config.toml
num_hidden_layers = 11
hidden_size = 512
num_attention_heads = 8
num_key_value_heads = 4
head_dim = 64
intermediate_size = 1728
vocab_size = 50257
hidden_act = "swiglu"
norm = "rmsnorm"
norm_place = "pre"
norm_eps = 1e-05
positions = "learned+rope"
rope_theta = 10000.0
rope_fraction = 1.0
qk_norm = true
attn_scale = 0.125
bias = "none"
tie_word_embeddings = false
parallel_block = false
init = "normal"
init_std_qkv = 0.026
init_std_o = 0.00554
init_std_up = 0.026
init_std_down = 0.00301
optimizer = "muon"
learning_rate = 0.014
lr_mult_qkv = 0.5
lr_mult_o = 0.705
lr_mult_up = 0.939
beta1 = 0.9
lr_head = 0.00582
warmup_steps = 0
schedule = "wsd"
decay_fraction = 0.769
decay_shape = "linear"
final_lr_fraction = 0.0
batch_tokens = [65536, 131072, 196608]
max_seq_len = 2048
doc_mask = false
z_loss = 1e-05
train_tokens = 561900000
max_steps = 4685
dataset = "wikipedia_en"
MLP neurons of a small language model. Each row is named by its layer, matrix (gate and up: input weights) and neuron, and shows model dimensions 170-297. Each number is 128 + 24 x the weight over its row's rms, rounded and kept within 0 to 255. Numbers have three digits each. A neuron's up and down rows have the sign that makes its largest values positive.
A block is one neuron, or neurons of one layer that tend to fire together. After each block is what it responds to, as a language model described it from the Wikipedia text at the highest values.

L5.gate152:142137129097152137133145125124111111145115067133158141103138120095092130138098099111146134106121161130081120099129132165130116139166130178164151072134128069132107107160135093128170155106157162104140121119113110099174137111123126103139117156150149130136157097113105178120139164177123113124122095138147154121138082144089126118116133124149122113104114143108091105178114117119103145140129
L5.up152:124133086098134107142135099134065090142138107135120124138156153127152110112114171167126130060095125148113134112107135113100096120178115139148172120127180137115072138120083126122136146142127150132095116137117117172110140117106126122107110140167123116122194133129109116146136159100126156132107134142099108133126136169091161123104137162127151091107148131128077120138157128098150122155124
L5.gate248:144152127156133133118136104072082127119135186140162129111154169124117119109115156136136121117133158175126147125096105106112117122141147146169168143124139108115125190127146105093144141086120150134138102154089128087199100154145109108180127102141125111142151155137129130130126117107150129077092109150168149085123104106070182117090118137150112180141148105127097168137129147117140163123105
L5.up248:112137110103118133135105111152120131101149170141126130131142136129127127085134061135130106124097100149133124148134109134139182120141128141109112105099113127135091115121109124111167157124154168083119125052127180127146140136133151102133156149152109129124119092090102148080103134118128153131123118141086095126107170102108114144144133158107103090139142092141100109178110124156105123147152
L5.gate256:132121102140143124121121161107099163145177106153122128134168070113120106119067100086127111111059142138132132125102135139127139119140149154189092119168135114151073140118070127104135130137153122144149111132176140136162127111132139155141148121164113135141122146134165134118106153084109137103117127138135121136140093148178187128093161105132112098108128118181092149171133137158142124117154
L5.up256:142170139117081140113172098150130094106102128100160109067132125142129104106120134115110127161134133152101136112152124109082127116114145126125127131079127135185132102108115146118174117183134122125090155125131122084132178112102134119105156132122154112115129135089106123098106119171101156141132146109148102158139100137092092144120108092135145114145143134144090114130170142158140110162145
L5.gate319:145131125098142104180115143149124155150130136100156104114147135126126107130135126077139090106129164150114125074165154154135137114131129130155134107076113132124120139155123082107167137133171151143174156093127139112140159110143100126095100131087160126121131078138126168125159119100122126129120165125132090164145138029155157133126152154100125119117121134167177110171109119132150121121151
L5.up319:119163106118154097112083131147139147106120099103153102105130096159095142145126132113177182111158156167110136097072117110156125117120134169137122144136090116148099123154147125140112133124118139139116130154100113144119109117128159137111111181131149128132113131146174157123130132141127136132152149116154152131109159126087127131152124141114106093116138085160130153185144126146139133144156
L5.gate330:122130092104151147122094128132145119138111094108175123117119109131110095142148124133136152151114148146124152128138126136111184093111166108136172103107137092132088130059101153095154145092186172139089128096102140108147147163149121109148108120169135102090154140145104147160134136067074142061103135102161093109126134133099116052078153142150118115114084133140165118109122101102147141115156
L5.up330:122120119121099110115080103127153091109089116103168164156132148142132143104156121110100130109121142135114106116126107126090132116120168130221142117156078172129111149073110091104167182130142129128105144116153141101133108106094157127109119132133126098163151113131161129130115167092090122126126155111126157151100122135100152114100152131125093124088099127150109135129133095159104141134148
L5.gate383:095089159108109136136106121145100180136132116176131093120088082138062087088081099091126133134150146133119162172149133143137130164143157127121111104092121126170118132145158114142133150146115166133106144138102129090147074134108154124152116132164120146131119125149119139088154159083131077098100151121130087093132116150135158129122151114108103097137164073155126135117105110134112158116109
L5.up383:171118173081104168112144152134114147112132079142109147144105106158100094167159128139116129096127119154123132127114145121129162131140136088169109123116124081140067129101134084114140095092152179138091166117137136096140136110123119098143153094157153157163127050107139111128106166097102117109121132119099145133079094137116168121114191173095154125150210104156129124123097134129138125158102
L5.gate1184:130117146156135116118172167200104115181118112130132121170141134118106120150143132124154142117124132090133111100128100116131130096136152152117128152130116150144142125097141116108143123134102163124116155109172112114141163087066161126125151135139121126145142113138138161146133137102155148072135085140084118139117100147131114120140087096146149104128107107168116098140131152091137139129131
L5.up1184:134141136120163119137131135133155145140116120167092078141149093128149107106109074071160144125152102124070129124120102104132190117127176145145132120154075130115145113118107116107138152111160103157102156140156109128131139112121192113137129124133135127108163119119125160105128144161150130140150125106074161105106123163101152147165138131101163105072131139141075126121158175180111167072108
L5.gate1417:114142095136166159110114152144126135118123136101138159111119145126105136127098116159141137130127131141147170119154122131134107115108147108114120113128116118114140154090102133115153109125126119154102155122136114129143132117116162117114144125134143163151184094152180120109112124106084144112116195153151163112135100114128173116172168155076114103108104123160144147159140082128071181147126
L5.up1417:141147112131113118126104133123149127138090175142165125117103118148098106091123164076149138175132186135130097114118119096118103092126139102186123078112126124131141127103089133128139100138122123153146094135126191138108123102142127190142119143106121160120111093183139149138126060153126153094134182128118126132095112148081103108135126092072107089114136101146115169172118125152115148136140
Responds to: Coordinating conjunction after first conjunct

L7.gate1571:154123164125142133144140129085134116102137136134169156157077110090119111113145114113162129147128166092171151148098109148149105120086142120139101130147137100157148140102147088118145110123143118085128130112113149180147116081110114108139175116091165123145082078090138129164137111104136136159095163169155117134173129109162086135157109077079124126143139150083157134142123129125101174109168
L7.up1571:124130114055103122150124121137107134121131128123086137151155146163100123073098109129123122148116153175094091138126137124151127107145121121102084133124137099134171098120128101106128119183145155168107105096093100150156111122120156117118166124106113146138118143153111174114106155118135137123106120138125101105137168139141122126134111157142140157144108074120149096128160152126161098139123
Responds to: Coordinating conjunction in compounds

L7.gate1427:136071162124110115137097120151107167113101124130158114142096136117121145099135170109199165077115120113138143103124103129130120142115136128137138128122129157150167116106127113144141159128149131159155119131151110144171092099092120122114153125158145117135113133070128140085161092145113123110147112137148158186072107176134104132091185125135123111125129164117162098096132120086094098120135
L7.up1427:142115111127170124118147149132119141128149144149167135097080114155119140122079140129124129110104100147157140131085114137083157162149147134088111169096118160138122101143105116129115122162149166129190101149146156174121125138056140159091175119089117132137141143113129132094144103134129111121148154127125138165099146135180145126102128180142149108151079120136098147123161121084093145109124
Responds to: Decimal vote percentages

L7.gate1619:070111073174141105133155146115140123160128108140137131132146137148127122092131123118126110120122113100126112126112139142190120158101120148086153067119156130072128154113140151112160121106136155160145120109116171130127120122103102104117089113144117103133107149141073133145102109110172143137096116102156133143153175110147123154140108118101124112156110135113115105142126171074117120191108
L7.up1619:158127115116175142149142098107154090116142165067123149135126088120136106151154198130118119143107118143087109106086142102137119113121106131142106110157125119097123099158115130121131109111140163135122111144152144176154140212125156102150140125140146082133168139153101126109154119095125126112123094150140119132098125109124148126160158098100114166119132120128111161116141121114114121134137
Responds to: Ordinal suffixes and dates

L4.gate51:153151126116124127132159100104136091086139164163107124143096129145119152126112152161141123096131161113149100157097123111146133089122122169114117113140106153163122140097145094152115117121143123180156062089120139111169121129123137183121113149102131140093139116127169116108120120158144145130104125109132120150106114148097067175106164101105084177144108169111147144113142143100110144108171
L4.up51:130150103111146119132169121120121098121109152152144104130111109120123148109138144142115107114103142100103103140082133119151153093138132155110128135117113128120126132116125147139092094108160122184160088102126146091134094138081141157135110148107136143076150146159169143154101096161169129118069100084155132148124101126117093166069132107088112117128095171141156162111155128097121148135143
L4.gate63:103124155145134110177128143143061111098115124104116109136124111101114120142117164118152144148104143107098101125156131145132121175150099127126146123171128185150137118130121178116143151147121122075087136161134127143106152101061111150137144134133095142156117101160140112109112107130124125130175155081151118140105107177174134103128128106129082128139176141101154146146089125125130126157149
L4.up63:114128149083122108152115140093118120118117086144107085141154132152098130130108133102134118162150119111164136106119154118134102152129118122132090148114155151106162122142111134128168090126138168120086115147122126161110160130135156096103153118110124110137177136088096162139088142136076137110131137119117134162134125122086114108084133129118128124185137113158129128127127110152155119107101
L4.gate226:147098107113121164136162177121141149108104097138139115087139114136105124119151099100106080154128128129164100149191157129178117141122134137136121115146135099161096113096109133135095150130141157113132112125161132068109143133152137165108106106194101114161109122101102132144122099156133073136133171069133142126132117113105137149108099125107114152107125137094155114124122167139145135141100
L4.up226:109146135129129170167160122145128166108107150178128120115124113151109101151134127102111152112083136104097054168129177122121103141118144104140132135116177131131132122102077094071120112126160170175141154136151125112113135163128136160094112147143146109144120088138163148073141116079100082143119121076168146151138085126113141108119114134151113145097115099108124127078149190117134164106130
L4.gate342:108131112091110118131136102144137113106123176104112131139092181137119064051139139092156087132146182116126121133093138151110092102131122139141141187090133091136129139146130109139116137136150125142119149148097136141128133095096114165156129159158157134141107151151154137113149118110124171103150137143132136159114152169123129109134137146160086095108115086128113123094104096126130142155131
L4.up342:090133127142113106118131131106104144128117093106119137113103110135113126124157094136121167126098132109164154103145116147154126150108145120092108117155120151110127134108132142140128151151129122138129103133137113129118132131084162165164088116151092097120133102111122128174155085144127081104084108182165155082107137120120139164109152158081073135134095119158140150111173117177166133155115
L4.gate741:113125111127076116100133113109134116120116096139152129156124147130154081137111115125153121170169132100175147115115134185156115138195127100090144110154100136113102108124143080182123166102156124140150102114126123107123119138138117133134157151141069117122122159124105111141123162134132152115154105143165139115107165100111093127075081138097136147105100170111145128105135137184097148110112
L4.up741:139152115103123114128100148163153114133178113126116152173103135120128103140153130110135108115150161096127177141137131136132084085118128124102144140157109125163103124134170097137140124123151115161157151106076137130127122151115164140098106131102107144140130133136143138139128120115189125102078084114168123141085115129119089092100126168126130109151085177116121123158129098148120141138102
L4.gate1279:124110160119103123109114136132121148101083124135180169133102168059135104127148131131107154122161166141112127119121171139128135154182102141117124127103140116088153169140121117122140136113079094101125103126136157141097124108125171170116097140114119106111113104160097092102097122136162159130136100096127109135163103123112122112075074152131091123111116115157166117137201120158092147122127
L4.up1279:140110151143093119084155166155141167117120126122167158125084139078118099138161153114116153132195151139106115127117150138126136149135153153110134142090127090150155171158134118096141128068105131116083099142116154146130119130133152154104109111131133144106155131111158142138101128122137180161127123114163123110123131108142133130102100172101107157142128073151125111102201121175114143168126
L4.gate1423:152114155138110162153168025113096098148214111124137117136138150108142149159112078131136145121131126140139158140135157160148102141148118065139138111137105132136138095121125145142123150099154142132115143139141167123087129125122127146142136140121096151170115095072148113112141132136155116134180089105133106083114122141076158140096125124144095161162153112120162094151144107080125115204122
L4.up1423:103129123122153117126159134142106144156180083153177158165144135140094155118134144102085097140115139112102108126104160144099080136149155129116170158134114112184174119145118150123136121081101141130131173113117143121155139140150141180116101122127068114172176135133127123142147135108143137113161123129145104107115136128109133153136156129145134130120141098107131169148168111125138153117173
L4.gate1491:127124149101097124159133132108136137093119093139088124143127114132135131129119132102093124157124121079130119115090128129146096098069155131116130140149120124137127105156117199150150135166097185134115152131144099124127128146142138099095155103150136088113097103119127189123159100144135162186140154107134143116125070159098113120120099144083118137133110152174127093086130114101106088134162
L4.up1491:111112138133098125154131130101119143181115173174121182119161112096160138098124155139130110131156113140143139146146158116148111181124161117146139115124110124179159097115123145121136128139161090126131158123149109127127114161131123165122108150139150075114159134106129160111144130126150133153134090149125137066120063138109072130124105112140133157116114146121174112122127128154132122136101
Responds to: Number suffixes and units

L5.gate361:137124086140138130202170111131112121147143134119141153141140138084110122142174167108151134111101182143147125119091139149091091115110115138163086121140149114126181123095126116116098128130124131115124127152124100114155155091146126101098093159120157125146132140125112140143100112100102120107113086096160130122116104101115191112125141129154107128145093090123105154153155168146115157119155
L5.up361:105102142121126151171161097157097152118135145161122096154072157153148127115173143116147097119183148138135129103084136144115122134131105103138078126132137141132172138144174124143126134169085120111135110149101103118139126116147140120119144091140141156110145152140121129130086128127157128111126136088154123113097138115138121110123131139119132152116113114130102133138156154180121173155108
L5.gate738:132152133108134124123130124099108138157146136111096081127127132135176142137137122149043131129146151117178149150114101132110159122140111128135132129168123178122083102110131108129161161132154151144133103115142165112121156130126085085126115143147115146139175145123127167117125120119104163118143119153155166082144120108145164095123145102150101126141081124124127091150091127122094132124149
L5.up738:144149090111134104116151109104113114167114078135111099136144149115153118158124150147099160176086159116144135105119115126116132163157098152119130119123138152159106127090110170137163102138116109115150099146137176127140117146157096133160153142098111130125163136130131112189105143105153141132161107163143120108131124133087163125144112140147132095123108154123138143163101149114109114134110
L5.gate747:111104105167103140133132132136147092103128107123133166162128095193112121127120162086137117140093195108124161142136128125135125143119117091160131102120154132101134138084116107147124157131137146116157122101069119109120107111146121105145116150109131111187120120115085116122117148118115131056115148086108153202109110112137118107139088160154133113056108138096132104149107137138100142098114
L5.up747:125135120142129144129157175108156092141160101099136177133099110122126109167126163114130121147134135135181087135127171084151101127157112120164110120136130109122123125142143104132140144087120087137162112100085161144130074135129132130143110156139148154128126148188131159105127153089081127099118147120126130123109097140098115151116137127141073119090100125131138149133090129121119179126128
L5.gate933:154153074158058151152159153130093152112106102120138107161115130123128151123157156110105135108129170168136087126098147098200153112119112126174114093137143126112131135126143134160087148124114111142145105141083146128151097149147146168193121146094121146140135114140158083115131124104132142116177136145161123154128199111111133129119121153102154124112132144115135135117138133120094133135173
L5.up933:140129102144108129102125112131149124079147080168140156197108135135146145155170113102131162121175121107124123099111119148147130119122185158132125119161094144104132101162126121108135111152127156156124118134100156155140153173143177165112131162103169130107137131096110104091145131169140138152086147105135141115111113092145104137119136144122116110138128095145138134154121101097110140137132
L5.gate1041:108095134130125135113150085134115142125184140127109168121113132111166099093134142154131150122134118124123138136109126121115130093179114109114135092128142143106135140148121136114121153109173147142176124141104078169153143125152112149121169109120083141094129107136102135116137136178119178134121145131126150115167122160120165133130119100114069117162131095120134120174128144139132155072109
L5.up1041:155116115096148127140120155109123103119143091132167162161120154133118139119098135138167117140138101161096121145154138151138185159137099166116109117106106131163134190147136187122134102113104139122146073128111142141083127141145152155128139099134111129106127114107131088110100160156116110112123059101112149119114128103125091122163127154169116148073082098114135128173144111076112162114123
L5.gate1237:140099149118123118106175130169134119105166124120173126108112100123118110142154111110153142135113140126141071121132122144114164120116137132154121095130125134143157124088155109158157112098112112093105126132163126107107112114146146148128156136100151137131159122114110108091125139112146110127119147095169127096094131122133094099143107137123141172117117139101107178187163086094122175129107
L5.up1237:116150118104113130076159085140140091125096141099185141113152103162113133109128099070142122131116111151117129144142163119146079092185129122143108143104136103104132154137124160149159101076154141124144103130171128127129120122134111136144091153096111126121104131152094130095131090131151159128145130145147100095140161145114166112089146153128099133140137160135161110173094120116121149093105
L5.gate1401:101110121144132149113162111091125093185122095127095147126094098092138144140117135120142126096140137106158099140118135094125080183138140134104127159111128083118134107091155117137139148098104156119126105133130117120114107135101114154140104108128159160101147138144083122153113167192171107138100107114158156143134139102121119127145112118128095121117088147108138152129138180172132170121139
L5.up1401:093125171078173160093158074118136099190150127134095137127112146168122129132139115134133140082124114090097103136160115127108087143145142140125089146147133125112123155107124103187133089134132154085149087112143140127130105145110153134106132114105100147138134125141128122157142157094156106132101111147139144115141102116107108139098136147129117149094085146129133147128126129186120161189111
L5.gate1593:154138112129149142144129163123139132115179129117139111173137100108053150131143101136087125089107160149131162113137114155100112106067093157113133110097141131133129135111175116131146111121166179145132130121154148169133208148108123105145163113082153099137132120101109126119167107097107131135137140116157150112127071134109129122116117152135104169124132171146133156117146141114103171106070
L5.up1593:085096154183158127127182129135136148123116150143137122161120140091091120153177170144114096103139114085124144105149138128132092125124127125117128118096127090130147143112144115130077145106137157116151116125122160175132143108082147162152130138159136123152044165160150134111101127075142099097182130092141101133133138167128067123134099178134135106135107177150106143106135132092160095130110
Responds to: Units after numbers

L5.gate372:122105103080134137109119127163141139145116152084132113094091121136121112122038077106150143149127104170127114125150132106161106181189126091125124136118116112169141110144136123127157133147072134096104100145105115125134128115132143105122119121148160187130118157128114118110143136142122154105116159184140175123151080124153117110091102110090122120131135113147163068166128163150144086150145
L5.up372:148133129142134130103130159065124142110160090129126137098128149111181096145122137089114128126147175166123116163121108149112117140100135116142122144134147142126166151169118127108147137118140128100185140124198140165151139139116153171122124084120157095141121150142121175157153128082123123118111124137128150121129132126126164126097156119134138122161158141102152133132122131105121198125136
L5.gate692:124117111085130116092118153075162123109104103123127133120147119078146159133129145142142121139146156182111159157104115121133123120135158105169129106121156113119099113104123078123155169169125141131123085091134116172131148079102130149169169094150148077102119165113124117153097155157118135109105115110115108138121095125139153100101087126098149093162137114178080150119152116126170110135128
L5.up692:117125123117079131117145157124147122111125134133139085154162128059102159115151144155156111084147107118155066144102126133070115201124109113082113110124125143142144141111128118148144150084141135124099144106165124118112145098097097162163157135127149179104113160108127162111132129130120145147115126100090144149090106123139164152098143181108126182117145122139156142122134129137094122113127
L5.gate887:127119162190133107119100139115108114081108115122177092141166171137161164151159149128126125162118110144142180108124122105161116163111112091127121131133132113169114160136123148164157119151177125158097131142126127085097130158098097138152137106161192120137143158111107107120148104132143145119126128091144118162168100125107159114111134121129115128178120135138150116109160115120085133097184
L5.up887:083149123143130098117150160093129146112095123093130102127155182130094111145120126136203114116156138147148099142137091056134117188123122096145141131132090124106143137116158112122137135121165168112151127140154112119149123138118136151123106079146140123097142189152114132098050135156108125118115130093116095131114137130124119088129128138112121138120143107138115149151174136106124097112159
L5.gate897:107096140153119092092102140098167150123139160121103148173094132109157191151098133118150120153129161143133119137138100176131147149123115125130156160108125152113118111134149090095161146118090123136141135132146132124128128130124140151159134096159153130114155098125146060133128121162116136107121143118150135148154155142145142152148168117098107127138094171097140136110134133105084131132144
L5.up897:119134110124136113108126137146118163106114146116082156162149097100166118161091131093113103136165132111090126131141123128152093112146137121183107175145094164153161150174131126153166130151136150129124114126143144109099147172102085123109096118143141164138121099135133087130129149120120140163134170101090142114111101109131120113126135135127121151155139141162175115119161102105125089058109
L5.gate1327:105113147101115107090113138093164157128107125123163140115162139116154147151132145125149153079095121132136123167103108094142139102148101153129125124115151175147121169109112133152151107156119138110177064160127124128141116095136124151120144128121172145113124164120095136142140144124094112120130112095128131135104099146060117084127106128136158099100154131122144128123154110088122152110089
L5.up1327:113148133149179158137096154129140102106110149096136136095119160134185114163096124136115163147096123091114140158136106110113176168134096090108106136144150127135125107123097106119096103133134133110074153119163165079160121144105136141143126144164088133122159149124135094143091158150134131141144106157081141119137140108151191151155113145109144151129165123126094112090100180097089113112122
L5.gate1361:113131123116142141114145152097143142078132132119107123141147113119087107122155108148118121050137145100123095125140143124102119084159114131101091091108126132075106133086157128130143120126142174132095135138102133119123174111127132156153173115126138155114130149114125104140151141102138160159118145133129145113110128159129140122170132115125107091126106145096116128123103103109109137141112
L5.up1361:126108139142128124170176112117127137131166080129148105097170135107091159176117112101179128121166111179087162163116092119150116101121084135149129136126108112127130064133114137158114103137111102212144152118126157134132115156097156134160134083115164193142112116102133104115122129127130160142136098135104103123162121124141143113131109116156155080135169099153172120144141137100128104124094
L5.gate1584:103124141104161110128133172149136165086135125137148160098125064052095103153135075146140142132131139113110124135108060126167081113143151130120094130128121149163100132123132147128195139164120146124151109128151124098130117143114136112127188109174159187174126132103133128115134177158108100167124157118130117137107103148140142132099160124106116127115105123127123109101146129133135120146137
L5.up1584:138095175144143116122099124122145162158144159134103181125143128149118157118154129115130142120084132189126118172118098170120166091136141095124101103137127148130083129131145160090122152144136116111106145101114160121146129103145115146162130127134084099104105095123132134142115116135160101126127096132146115120142141086126105116165128118123133122066091098111116127101134150130154135154101
L5.gate1695:125140127132150120089112166122119127088152142131166086103139135136127111151102131126135163179128153121138088116109149109180135147107110127179127149123142123155147101119145149155132106150151130104177144130147105125185166146119143132109095153129138141073125121111066100071125091094100146101157132115127125124151112118163132171072155192117124085138119132096106134175154145153130082160162
L5.up1695:136087136147147118135147124131129160142108120112150144125103149123162137121141141090150102112111162124113156151136114085167104102140133112157118182141136136093142195114093113122111159100156148124125155169136131109164150122148119206131116114138083138128144119084147118212114135115135163099133117123163089101121126135098098101119116139117140108170131098141092168134086096176167118144120
Responds to: Decimal fraction digits

L4.gate107:135148119082132113147130112166076084117180160117131117127107161136167158119078106120098146128082140167107122093124159121131124139137134074043119083082162118140123128103110115118146120148148170122116131125118121133184128152089130115148081129095151147109134117129159161148154143135144129109149102099132119096118131159112155109121136160080172160118141116135091151154138114122147094153140
L4.up107:115112156114164123123136146118153118113112132136132170126158112149131108137121129112131122156118118140121108095103116093097140151148110117121146149123154071139091122103121123102142135121110149119120095116140107126146144153131156096162143107131178130158161122165120162130125153115137131088153101145141172149092129166125168128155133185106113152098137121095103104091141133099132090115129
L4.gate108:112121123171136155179088138178117135103124136117129126126140140085120172095144133137101138120069102127128119121109111118128133086142097107104121081126132125171154100116136129051157159168172164121149136105138103135143107187148131145130135129140146080119152142087164141160085141118184134105099108138160122121107138125107130114161131144121178136118099100094114118118148133130111125135107
L4.up108:148116120110138144157139123142164130101134122105119119119120141100097145106142119113145120130114175132123095102096132118122126108137112107100138095104148125163158142133125104155150096117143134149133137081149094110135094103102112104144164144151095114101152136151197151134159134097130123099100118143115107169095124109081113105138135095112149100114159082113142105165110143112182113129151
L4.gate667:165120129110135130131132127122126123091098077114147147138126177099138164105102154127162134116131141169094119094101131082169151113119124110115149150146129096108155120147113114117149153084150127127154158173134178093102120114156125131170150104124119132179134145135130134078130132105151098159156130125110147157111168136139146117122141129134096128111166133126116155150122124159109111097135
L4.up667:149137114096108143114152102155110152139132139151151126119122137157101151099126098086144163163165109120132174176123158106109139127118121102074154140120151137117139138142090132113137134148109136148095122113134108109139112114152132119138135106123120143152115119116149139118128137079161108157091160125099155101126112100108144120179119101149138109135164127181169117156122105147138129106112
L4.gate922:136108218103151118149118103165132155136102129118137151125142138114135077167092169144135118160124114197120132140143073143130143126171126163171080152124159124106136124135077146154143120099110172134138158094132129138158125130148121123129155125119106130145149114084156154144090124110177163120148127108130087143122088136093145122102124112117117152116128147159155101160145121131140095099194
L4.up922:140133172145153117137105105150137140121117131121125107136107107100162074119134144147124090125109121149116140153141094123136161141138115124148142169169184115116111122153120095108162135123144172115141121136126126098123092128146113114156144138125135127167129093123158144117130130124141146105116167119153120167144145090162182135137132125085141146104120151146153161129087123169095160097126
L4.gate952:124142122134142140109140167070102155129142100168132092097144136113087142081134134116175102190119143131111160118112123158133131135133134119144167145113095116107132176084128146135116116140123140135092128105099102122131094115077136099134133144116078099094126154103128120123155147193152127133135121120075125130157119114117169117100096123080156125103137109120142118166093157121097128075148
L4.up952:098118150134140147163146097088135113128091108133160097152118111114078144144141119144127120111144143123139139106109161137109116101151135139156173118109150130140140115090151143092099094146147137128141083145129145079145134116150163107109115135153112128124172118127141128131155099167143164117126144139112150115136153133170140113142142097197121172114146114109102110132144124088129141128178
L4.gate1115:127126128137148116137108118128137153101091150116152082149133148136129075084135123111114141166112114205084142109131138146111145147119099118147136141146129152151098161105101170107144127126130108099121099124129103100157143122169111122101117117172107115126142156150130094134197146142145127143119100127133131107121127151085110128109110134142065137159135109101107096114095134117134118143140
L4.up1115:099106118095150113160144089150134100120114112104162184117113125096126148098142139144133107084140112173120088119111159144144108095135120140120130108112151116102167129122143144138138132083132135077133094131119172132158088110123145155161157155139123160168108081162120144170073119108112136107158183143129128149106138125149129098155121089140119104133106154141108144139123139089108149140176
L4.gate1141:087136087103145167124076134123124140130090146106161118124149144156160070138095102154139125151113153165135149129141105151061168089134144127131157080138154137153111170120125115134126139124124124163102113118156157123160131141107126125154138139124156120161127100112124089128135115118124143154143108126136114133119120125132181085154093150123138141099146151134121112125112131143073090072116
L4.up1141:110137137076149060155103143093137107119119180101124100125117168129106098128117108122138123156149115161113138141133125127114118078123150143079138126141127150112120156156097130089136125086143112108152136122135116143161130099101148093172125179116147145143174131110150151119165099079136085137101143132085134121104194154107145157089103121117116154147121124129138133155154087133153105107167
L4.gate1621:133110127076086150195117113116162155167135137100097114112134135133113163103131118101133135138101110144109124112122114120162126141159132112127133102100196063147088141104132154130126119138154125120105133103127138127137116126075122114131134139151079191123133104176140144136156189110134190139133127141100132146096172136110118131143088152117104106088114100147090082171104110156141087115127
L4.up1621:145107141111139122165150110137144149118145149098094121148138136117159106105085099110130136125109100157104107145131158164097109123071111130119150080113167133147114104106125130118128148114147129114180154120110110104122138145146151143089153109174080146123073164138160160120126192156142134108117123121080151138130095137080139108111130146142114096116158127137147106108144128118092101093130
Responds to: Coordinators inside compound labels

L4.gate222:083120122092129117096121176117135134097139131125153127135129131177112151139085137110177129103126194156076129133140136127117145139146157158127115124121131108136115170109151113165156134127171135128127138141085139164118120159116108170159147100099148083156112129129124108149155114078121140123118110116090155123120081111135147102119161108117082111121145145161150094124163122133149127131140
L4.up222:122141128140088127104157132114136115103160122108129174124141115122150130143119160077111159127135070109181148144134100075103114090123067134153100124141141142152115133166092114157091087128090124171114145121165102140113112151148133165135125127119136174140119155135141138152140116113155153121161091124170105142121133137123086124115124126080137120183158109120154135121160127165127085136085
L4.gate232:106126118150184100148102132148146143143115132150131142199091104137119145177146135130160125118097124129106127133093114127099150102114128138118127190138112119161107120174107119102196116108186120171117124129055125144126136152120183125121145123101149115138121096116093131170136109138113161141105149096148135135123124184116130095130160127107111148147149158142146153165126133133112132134129
L4.up232:120086128131112112134151176114127144105163128115111133092128121154119113151123135103144114125204156132131145120151111096128130094157124083130170151129075048094109160138143153110124142127127139138111141106097159126140119137091098140164132142095103107153136135130161124157164111159124167140142122163133116149129118127127141127097169093104097144141115143142116122145141174109142115139137
L4.gate276:140126107114086102116178158124123138135135130162117119132113130147128146128128132093168180101160159132139144141132132112095154106106113102127136084116114080116133091179108127145130157117089109115139129167109105083074108115102109111127125143128132186109163118099155099135136130177084140147101141101103121170131138164150124106119113129142106170119121170152134100137158141143127134134136
L4.up276:136125126117123129121138154098125139149146167151162073166075122117122134131113118131157145105130140136122117151121155109130141114126173114129137091128136106139132125165117178159110116102131118110180112126078133102103121101130136128133138127131145179076117137132171118121114141164115100147118129111123121136145129176144147156132088116126132178133102137113143117165140110113087092145125
L4.gate305:092140102133130118102143184103137143088104139118137118151132129111091119144091145092154117148138169130150120149195103100094129059141074118114132121137076154145149171126119092163169111162167167125138101096127126121130123116127141112119107142131106112159144145123094148109098110118104142143157136106150147139100102122135123131120159115122128141131131163116173105131090093151132084133142
L4.up305:132109104143129107083188155103159141111136157117145131157139142081126127128095109072124127130121163156151126135150101093123100079135107108189094144128103164133118101136125086156142128122135106120183131150123167121134126150120130152144135138163145099179150156120138096100146150108102121134119153101173111142108120094125088137093148113122130123125115146121164118114093102122125107132108
L4.gate436:152104090132152098166111133174148172097075117134141135159129126116084130135128142101164138114138127118172137133086119144128147104136145148141125069131158105073120105158149119170120113135114115144134154107122183124162124133102133155138121132107141140107147145188163117120100109143175154119102141108159119143127097101087168146091091136134101113140144126180084126136129123095153120123133
L4.up436:143109152156109116099193164153094116090103136126118135113129111125101136090140078129161127155125148154062070106122088116124147141125158155143119117122112129112134199118109152146141112078105118085130152103153158100091120141147102177173136071151131134161119105169117154110137120139131164123134121117150115157141104146121117144117149138103142101130085133159152143135148072165138187117117
L4.gate541:120112088154120080116117108126150140133165148148130097125130124138120151103127166148133100107150081166179126125138105116111178145114091128124116144137125116092116144160109096153156114048093106141162118171140109074118155162120086116108127117120129110142175155124142121128108133067119149125165135121122119131107082140165152123065126138104149174116141133125141169163138120121073071163162
L4.up541:097136093132144083146113125153131124130137172154142146164103114154138131108129133121125156152117101109151146118143115129152140134164103078094133115153104113123089133161104136126159139105175110169136181119139091099133094139124130188157104106144137153107146087122168099153131150131135147147127119103173148135105095141139134133137126116139131104158132162112136115103120098120151126098147
L4.gate1122:108143159150150121142126155106117152092158131128145130077108138177108143163152150122152159121142186134159136098169125117129126121121127106127124081156125123163082132095079114151161104130135125156106137125156155102129130095134105150161162123160135115161132126131094078130147104106107138159146133134107146164129086132138126114105152089133097120119133172101122089112165162120126104106126
L4.up1122:099112141134140163114120122104132148130127130109134119164147157116105138148166141145120133136118112140143126077133094117117137105123150130101121175118134109124144129126128107142161124085072112128158133126115129076120139127120086147154144134141212137163160115124100110182127114118123117153127095123097128117154072118120119136129125104104139110123165127176142099142126129122101116115112
L4.gate1424:120110098135138124123102114123163142099103163114151135121124137146136109145126119141124146166188115127131078125097125097156114161126116138115082091128159126145113153147122104116144148079125159164151112116111142088088143114099123151148093107129134151148150163132124119125143121118134113167120087093161116146167142122142157138090133134102155125096110135135149085160155138135080129172119
L4.up1424:125144121182143096164086173111114140118090122131133110119093123133117117105108169118145144135136098128161161117140113154095156100109164113140138139129130159113112107134144095159156132113129124148138141098119161163119126108112139142137174082154181079130096142121115115128115122129125141166103122157135106125112102141152152150123147144085149119142119119135107121098117171105104109121100
Responds to: Fractional digits after decimal point